MLP neurons of a small language model. Each row is named by its layer, matrix (gate and up: input weights; down: output weights) and neuron, and shows model dimensions 144-239. Each number is 128 + 32 x the weight over its row's rms, rounded and kept within 0 to 255. Numbers have three digits each. A neuron's up and down rows have the sign that makes its largest values positive.
A block is one neuron, or neurons of one layer that tend to fire together. After each block is what it responds to, as a language model described it from the Wikipedia text at the highest values.

L7.gate490:104158134097189135136155113192097089110104162111158081119120117124112189105127110099143093083066093153124084084134130119144111135117137124140122149131134136122119130191136156122112180114121139094100140177087098116112131181109146168073179173120118103128143135140152093169154180126080119168
L7.up490:131142035099139102081094160168124124095109126125108104180098149131119133116112080123160114145074069173041144147160152137112160101138124130133164157159087082158153185140166148166123141113110121095119151134137088172069121194133079137110138153148133130125174177089104107079135148156102119139
L7.down490:100209164096166147100119126117182110173087149078126167152102142126204109116155112184083146088133095125078117192106103132139133118154115089126135128176107109123120126183136131103156164167133076132110183129064131133139147094119144087142128140193124133124131143161148119112071185129142060160
Start of proper names. First word or opening piece of multi-word proper names, often in tables or lists, such as South, St., Mount, Western, Inter.

L8.gate81:155101141122134133103137123130171084114129123135115133136113169094167139111122106111173129175151139138121130154122184132090188137095136101098097068128113088116116124154106076111126043102136127119172154169151169129144133137061169188083180141095154099151153182158128143117115104185158186186
L8.up81:080137171103209116122148125158156132097118107180107179083071170080179130169149111115103147102101083084115105090145139117127128151134116112122118145182161135156064118099148086114049087118108116086082201198119146130083094117172120112161064108134112119120112088135153144129102159092122169140
L8.down81:098125110155174097070186160169141091123120139101182134121118104132098131155039169137136117129167188153167081097150133143095146105106168146053101126122170160143097099105121121091121147094156165157161131101138116162108167151151116084120134094101119133106145117139109097128138088125155163152
L8.gate96:115116189157081127103123086122118093117208126102145096136065205095158086162139171147126091133124073145137086114151100104204132175158147135087151141189114130143094104064134124165146104114154118062111133122096129146144103127148075141127088089153077115120178134186126141163115150156122140101
L8.up96:183076127145105112197185147105097162179119150138163119092145128149169143163140130067128076171180103097193129177137103099183124138128125126101096152142174065156078112189121132163131103079139166077120201084220163192168104104142119149139118134124114136120112121159087119108131100158156152087
L8.down96:149106088139130145143117138103108106136076113090145130196111104106143074096127049153192148103135089146115131131126082136100135116144137069067140165131072076133120101139116151128079115114101140167142136122108109147092158141161135124185111131049180122122102137132109152121105147133118124170
L8.gate183:138156086150085144168134100085148114075115113114071141145119172131118121142131160139102144084135099108115152096107087136132132096104113153137109128146121144135137117067125098145171171126174144115203142104145126153110088082077092159100091101175088094081145140139118101125123125162115134093
L8.up183:168072085163086154110170151147078091101142129132122176128113098118102185165198059146167163189178081084126092076110121045132079149111142098116138136118104170139139110096108153131142147080154082140149155125153154102148064131177129140117098135156087127135089193170156108159171143131142123127
L8.down183:126108071091089110190160132146165172135088160131152093154171141181065150169165160112198082084069100086116156078067117076124096142140138162134172126171120147142174125161100141107121109148149051118137137091105114135083142136174127117109099135067071123097170124126123084065148119150135089124
L8.gate432:124106142140156130131116096084145140165113076211117163087106108163117154150130114102191048112094128153164083167141147133159107136156118132093144129101088124149126141198099067141109137087153133121116132143124157085066085116167124140076096130169168150137121122143159141133090149129141185150
L8.up432:067088170108168133186147079117213128186093122195083179122125093132123170100144145139184087217084106129106128114108085121155122110121168147127158160122108179100141124176129155085110137166132119139139150144141167114077084088174124133077118078110103107126143136139168184137168099105137187162
L8.down432:140156117132113111072153099179202149136129141169180111140144119211134121097076143129084101128095115162094110189129136141139143141137165089176175137110117122110151099180127136091111142166147157141108179143165138144136096144133106154137117170137090140096107101093148148104165093151175153112
Temporal subordinating conjunctions. Temporal conjunctions and prepositions opening a clause or phrase, mostly sentence- or paragraph-initial: after, while, when, before, following, during.

L7.gate17:094173132102126120144155144121127152085119152124122107090128107104134126139172102160127111178159104124117158131148077153078155083097127108060132088104091096082117098165168128126123095164181100151200166138107160134141092152106087142120193125106152132141175103125062078110101136124090174110
L7.up17:092190090156132105159109170135103161120104108116169097192137166088075135149123145104119107139159130147126164115147088136133123129140089135112120110146176134055094106125155078160088109187169070186199123132136126093185062138160086074114166139125141136126162077137153120093079146202098110121
L7.down17:141138104157147118172123129064081151059099128110119165160111148097165119138125104188168105174137136068140147136121153122120121167090096130078159130160148167135157184117097125190178153155144093121123148147138174168108146050137102081122092163185131098124108108180126134113044143120153116131
Clause-opening prepositions/subordinators. Prepositions and subordinating words that open an introductory phrase or clause at a sentence start, e.g. In, Despite, Even though, Due to.

L5.gate83:149064100115107129098080122101109083114115188209163171118170128154139122121119068118149110116106108128090121097181076084156137123140178135137148128123130154063124151112129134162092119133138094129170131109100129160140106177115103143137137176098156101132128126109139104130175089076071166177
L5.up83:139128113114127114116129168123133103103130080120097174175165182108116088078111157139169117088147114131096099128128112093200118160122101099141145141138154157160041206115171192146097150142147057175066135106124157105101151114150090109104194150116194108163137151071159067149142206124158135096
L5.down83:122145117082158052130093181153119115114142122108145149161089135175115185112093114099132069151111172109077168113164143161163123159083079071145169142110088085169074112119151168144128129152188107176199155115125115105120129094104129149138093174115165155149129096147113165077094074167094117158
L5.gate279:124062093083163138054156158165135102124154121144192070126085159108103123125128080120139112147158105131137172108113100171111179133160179110148151135167086159084088144151219147151117055129091152127148116124091135106135112160060113156068127139144125118038093207131135077126164112124058110130
L5.up279:136126067126105089088163107116132079067106190107120146144096128152126138111170113118105098170099152113114130124112130155166184152123193162077147136158154160132099088177126133109108070166154195118150131140169173145125137146114157095170102122122136104079107148140143187116151089091078093171
L5.down279:085100147214155164106175093125123167107141076131096122108093122108128095073155118161129140181121071096190133083126088063089089103092133110139123042126112121188132147131117103091167157135183087124075108114141192053150138062123079145084132168136147051130090056191104073081134130066167168123
L5.gate321:134146095132130171135106161185113113112167162145155144147110088100111175142111146158141138179122125146137136091180141098114189164162120109113110159168072108146135107066134121141137187121149110205119170143090111127175058151141158121172086127109143096141130162102104168095132116109043170159
L5.up321:076136087165116128141141191088138114106096090115182125143136123123137146099120100118173131140145133152099143101075114140119121089148125178120131130154067128101091068089152114126135129134099141171148091105109140161171121167108181177152119128130140124079214173115196122147166147066065106120
L5.down321:090114093143085100152145115124135146116134122156105106163115065069088139090100157154202127111112139081079084143083098138075130132109104176132123141169197163088082181116080146168112192105174077116140129145141133118113118133110088105129129126154081119109103135161132129137121128183170142168
L5.gate467:158131091098131103110148173106129069083116113153120149154147117068108130131147129045136083145105122125102121134167122139148131134101140086068132129116106207050135092174150103116084091174092157153180091138109187164135095121126104085144121101081103144117126118142127103055111140141147094049
L5.up467:109085130049104104107158198136174155189128116094156099164028182106133125119096086179140098177126129191143107075159075078086126079124107072064127107126099154092134152127095110115139143133199137122107100214076117135117109143132103140103150126111184137069113172076133141163135119069114128127
L5.down467:067064114116140122121181141121197146156134121106144139190106163117077070192224164151132138162181115161135128146132107160118159193124178122110119131127166133122109097104149135149107102120183097122153158170161178198130073123120078127204150120165134094131104071131108151108087174165137128129
Subordinate clause openers. Subordinating conjunctions that open a dependent clause, strongest on the final piece of a split sentence-initial word (Beca-use, On-ce, Desp-ite), also while, after, if.

L7.gate119:065109077095171105155153150114141098125144126175100124135153091095115119047174101105128198153105136171141162090139146160169091150129091152166141123168198118081177101109152125108185096109126116104089112142123148159147100118177132168210106068110132161042144137092112103143123150156096106183
L7.up119:158176141095163128115115140108135150141122157165140134169177080128089137148161072118168108157079142097117168075108138104092062183159097142113166128094151160166085126094143129177158126114089141162143160137161142089136137136138111089162115094157192143147109056122146173102116155148150145112
L7.down119:185097116106095149116157133142070072113108113107211083082095126146091116135117170164111078107147152132188102143115143159118194096163158137092161130173138163119079111126128103131089151159127111124112141153148201128149116179127099153111113161104080111159189171130094079116098129120131099113
Proper-name continuation pieces. Mid-name word pieces inside foreign or personal proper names (H-y-un, Chaita-ny-a, Rud-y, Sergi-o) plus City/Town completing place names like Long Beach City College, Cape Town, often in tables.

L5.gate64:147191130121086150073157171102083138121126077186114083112127121169058152086132076087130160130101171144097135079109153115138121049141121139087165151165110123130183171158209199130141129103106157145097072154126153180080111192057157178070131131074118121091114178110119132102073131112106130123
L5.up64:075114146152123156147078086153125066130149119106145096143123154109058155155139167130088130125136094187169103123126136126172089053101136159122124105156130142143189217123142128102117167120084193196098143140156143123125134125136158122077091095153186124073136142091128103112089099113160127094
L5.down64:064171149090095111099134138115086108130125158093115121118122052105115128101106129136114136095119193087143117133139188187063100160116116077117188140128130084175140131131111128135169133149064107141108061122120127135104171161116151163132173179145149117177108172133086187111107171113110213112
L5.gate105:138121154168071210114164103110159127212049160134135107148156115055175134086149116136129180154132171163129131108177113105133098161113147106161150176131142161141049119173175136165089108136092123146115121104096147168081120089065122099101103156144156117119131120125104100084154138140117129095
L5.up105:112145195073138158136067175116079121070154102156094131195163130193145104125125116162137160119076115104100136159201176158101091178070091164130186088122087118161142064116091102137113145122146121136039102160107095164147115151139158152146127120157105106142140143129173139167154150124070131103
L5.down105:134122182126101071160133121144151090129070130139118070160154081132112152110154150125161132100119166138128134089135136161145114068124152170131148089098139128157179128131151136088145105087121169134153177116124133163130061130129143106135114118197105168160137150144079122137112138169094130202
L5.gate188:046127130105111171090132142141057154127112082101063067116191098166106167158178074119134109141129103145107156064100093179113121051147055137138116133141157109178120140115158113133107181088107125083106076095127121148060129172190175144113126170092118144137175148128090094123152075096126074148
L5.up188:157128119126152079134114099106101116142202046110115125152168125182081169173166174153157088059182173153159156065086122124164063116151179155093091149142178081120145135104186135114094172135195119151082146140128080111098141081105154105154087122086134156135186080179136186103114156057167086113
L5.down188:141102098115081203093110107103062147153117154196179104125095170137154168133163119077100118121129160118046134086095119104161169113124126135115164144139153181121073132149108122137114160179105119155152120052174161105121090160139204173100102195098106114112089150087145140121150156116133144104
L5.gate339:101100105124150103104172147123155085149069145126050149184195110146112097104155079125090123058112110160136101113121147144128087080203084131155141156100125143167148161037143066140138121145173100151109137173098129130158119115087109147115140087079116137069105096139167120108184144191123141122
L5.up339:139121126102124110104181120157062092165171179136180108082113088135151126119175176129098096111130146128094130081114131066107135168170109154158145119147107091114147141183138132123108092149113127157116131119115135181090099150077175082081113151093137161136101127149118094120149135138124118086
L5.down339:141171185118200124143048152103144135121138133201100091139144066153125164149167108125191115065130157126133130155046101150139189165092140128074216139117100184127130124122101129178136148143126104092058121165112185114111147116092109137115170103190155127092126128143097074087108128112137161152
County in place names. Administrative-division words in place names, especially County after a place name (Berrien County, County Kerry), also Country, City, District; weaker scattered word-piece hits.

L8.gate39:084161160117117159128156088136184126144207128150132137101167074086133187146146170121170120121156150098142134161117226146091165167095102147155178149138085123098154137123132156090103104166122134109199133121123098123131117139110167123084103081165104182056167109159158119036131096152096134090
L8.up39:089105118088053104091106153203124111205157164140119127120169136074097158132138126087126076108099099058182112129116112105113110097069125135157161089138135132085117093150131152146167087102066140168137131108168082159128112136089140125132053153221144102133141110108111136117125109199087113123
L8.down39:140141157138082184117166190107090141080148154129097125205079140126123144134127125111150171117117133112159202159166107160091121135109098099105120098099130182146179135154163088117126107126097149144108117176067115075118124133133128088172084163133158140180144147069106115129109148161119100114
L8.gate66:073095177138143132136117102110096145149137144109167121116146090089141192097100095127103070101143153133129119107121111063165052140138124177122125148126089113136117121145085116110152081147150179106188074178142152086169119148112177052070119128072086097083068072104129170136127095133129143088
L8.up66:076133187127075124072185168153051085138092181149166163157162046111125103125152157130136141168191153167129143097178161129136115135078122081137089138105156105079134108131113162064119162098126134129122144110082067097122101141077133079121136086169118120158143119099142177159156131159072062105
L8.down66:186088063125135187130145157138091137089107134102090134099125113148149131091116125075082112090138139135116168119152098173167121142100076159174170143150133153074131141072128148104167129147109151142129148154132107174100166087116068201104138147131132124130092173136134128158142158166107106103
L8.gate125:098143109109079139108089153171105145106156118140103127123114128131165175096148168065114155113179110132126113136129126116147084152103113122122160140141116106099116105149082156136084112138118153206142160134189170150082078145102093178149172127144101116122171111163089163104151118092035147089
L8.up125:147084107117068128140098082156071132142175123192105110096084137116176120122105133131125128143132178118198144101059164100121147140127057127132101179116067086144089146081120060153090091126100138175161148138122148108124132178148088164128118121117175115113133080148133105099109152096092120086
L8.down125:138090143112124114135105110096160101140125156092086068132170128113095170102136114151168079161103111192163175178130139141194178146116118115182160159186119113108143162140198127141053114071136193109109164082153091098086171112146131172071128170134144136080169138078123099114124079160058065144
L8.gate240:131170110065109124137127116158165116110129162132136108099127147142122113096094174108126178109121100114183083160174083187091090106151151193172176138145139142154166148146100157168144160111138090140174137144100103196120195082103147182100104118091123149185148054091163118108121130087125117109
L8.up240:119115162166156068107148159147113080131104147106099180104148143136151164153087134152074111076071130084108074112117078166162147184068107179063124156156133119124160167105081118105143169130140146113153079149097087114125121114139097101144138112122080114141134094178174132151129147135113118114
L8.down240:130118116150147126078116121157081154113098103162110125158169054062183121100175162109180120114149116140142168164143185161136125081132043081125123164115097085167091082107106114175123129174164096121146135151120182149120110137145093115101149122131142128185170184154082117147106107143069133121
Mid-word token fragments. Inner pieces of words split into several tokens, such as smooth-bor-e, sax-oph-one, Pot-os-í, and middle digit groups of comma-separated numbers like 18,34-9.

L5.gate55:093084173140196202080166174135082083182169108169104102181124167188124173087126098169112115137117132142133138158148164177166112210119132077113079139132115123064117080123107134055103241076119125082145145112127089127096131119114136110127166104152181145147109145093108116105110113163117103086
L5.up55:145107121116160185115115169153109086181158135147177093070055142132090142106149116087133195218098161160143090138084139113159114127114160167174121156091090161075125090180142110089100147140140079117171097160159180162072128084119134065072099187187128112094136124058150126126132095097068089090
L5.down55:149160150128142178136095087113066085106144099053152127144142126097138096165124079073075123138102104057117151160076107163085094139109137120096163100104100127106127135125112110104189194107176158152119145129124141118121140121226177128115154135137161104126194152099166040164197133091126126077
L5.gate108:154141067140158136087193184107149108130162085149132178169166088104138114101102158132127126125144149120149074142239190129150090137173140110141142089089149109106143109150164126125085166134145119151066098154114165180090136137102151148092096092148110139134106124105090132142109169180158112165
L5.up108:120130143190118147060136165123134137124122125167131143130121145125169139138127083147122167191141118147122093129161161075146136111128160155131158162060111156116200138085157168094095160112144137110118147108128149187101154124109122131125150078107101170163110094169102091113112161055061118161
L5.down108:091171095104124106149099125152154094109155134110126086084092142169148120159175118065073118101154124110080098155099190119165162121115132164142098109120153127108142103098169131171104163133114075092138140164079110105112109103152100101059171168103136088088126132142112134140165192221073128103
L5.gate386:122152052089110142128183100143146161111122102138063100193158111174118197059151152091094077147130173128114087144144087105095068158161106115162115170123134124130132174180157141099145171054065142161090221102153141135169145177097128177117190155158107145152150148113129123157145140098140136104
L5.up386:152162127117163182164142133148171137143121148098136101136079143169210126124171120165158104137179171102115144149187107136078104112148136115100174152120097168114119059080126161179119123148115110146177128144107140108118113151150168113108134188174132082120080091133083167126062150139116182184
L5.down386:087136114051122157092173129135154111178131161131131137095137096144131144124133077135107105148152049164142167193123089099122163152170159141125147163119168134110138177134162147144126157072119142117126160175111124077105088100116171121183138136127098171107148133148133103078103143100068125125
L5.gate432:092144108084145157103163170092110138154062147103087160140169113156193176176115156152165129195134110123146105159168105164104117127147177101119108128144122189040145172105152154102071147166117166132178119138112133103066111119127116136088183041171135130124130124055146139108111137138143114148
L5.up432:133092063242058142152114143067176075112102150119147161158124071153132131117082144134142113115160100168146157082131109046188105120130132136113140135120096130073080130109132154121078115134128154104109135085103139149070114115155162089077174105106168140171164135110161180065150095159154155077
L5.down432:076194071074070144122139158135093081158090181136169130095132069128091138142126151126133109157064060115058088107144181110116110111138172130095154042152128140081106134083110160167133144100100107140096156096168109195093163147035157152113157122120120104135161145156151111094084120127140171114
Compass-direction name starts. Compass words and other modifiers opening multiword proper names, such as South Carolina, AL West, Eastern Michigan, Kongo Central; weaker on pieces inside names.

L5.gate237:095145106170085086077163135167145086118112184145164171155167102208131177140136120192138066163111171108168126079139149134079031141142089130174144121071164064117098196124113099157120191189125060130116136143139087149138152120175080179117118118129108123164108182164114127129066142116153132187
L5.up237:140133120129120176119097078141135138128163140147063160155151169083163105131145060150097157164121115132175127183170087066149123099085112138091122110118174088108110207099047138101104106150125130091127166094163145112084111145114150100112142144135152188119174149136130150079127085161148093169
L5.down237:051157169113132103127143184117097086067090109143159137153098109164094150137161131099125117182093161122132135083126074144131192113188079091199139118129106101128108122182113062193128134117098120132132085113145106129149125098129182143071111116148101109105100134130145179139102129072163175121
L5.gate356:139171147137101121169148167116133114074127127133130092149163055106149083110115096162118057111118148160169141098145107104112117113111116194057131111150130145085083155129093080164125173143157194139135099077106132122132154150111086111172100118068144188126152122093112135150134134151154125164
L5.up356:122117108129112107113169104131147113115109141158129141121100116192173081094141124124128108134119115093138157123113176139126112169192188068141113125113115134114127191181098037027129140101124169163135120100091208151086089098094126115169107164119216120142109144120133113134074102233125089155
L5.down356:131137096123148175213111120140161184048094160131140089126150111116170153152105137143131110174126155123107141108099177141153162094142150084188083094122124100169120158162166122174147133114161123101143142158102146182148089148106138131161169079104110167100100180133119120106184133138145104078
L5.gate389:135138140144130125078097143071112132137070123158158134123184144195146178194157106142133089190164031112157129128110103142132144108117116155138144063083139140113138145123118115112176110208122144102121143175166078199079079182102138133170153126144164175094116186107144143155117089136109131166
L5.up389:105171106142076103142164153101198130135160153197149144131148094150118178158136102114151122140147075091167134101120118131098193059117120153153106095133116154104139119098144121128153082155112151089102111203171107193120133144111072102168170109136195150129115122100121160131130067154138138187
L5.down389:145179161158110126069121127081126198082152129111154140125184078139143120137169117163089126111150126096120128183152144136135078127134152115115076103144143218125083116137107194129162091147108151133099150129127122126175108092188123134053145138166132095129068164111193100173112074173122144132
L5.gate409:098072141147187113110119128172117141168131080116175100108143096127122200104123082136190124198090131141160055083105119218138107118161093165113124103156101089107115141110037114126118128080135127109161091113163098104131182139135157151163140145144156111111090106108118098143173122076118130128
L5.up409:182179101096107171113165094170165147131117105115127149140112131105138127167135123079088148137171106096084161110130149179113089159136095161087140163158141137071154129131119152106127170128128110162135132112149147164143054098101086164109130131126102160085118114120151134128140198178121108136
L5.down409:164123165131123068136152146121125089122187163157138124155125131178144066144133077171097147168108061086158088146145094113122119125160163063089169136088134107155171165119098141160098134099084087038109161087181130179127116124161103122092179125158127062152142111139190103145107088108119074114
Word-initial fragments, esp. "cr". Opening or inner fragments of multi-token words, strongest for "cr" starting crystal, crowd, crane; also name pieces like Bar-low, G-lor-ia.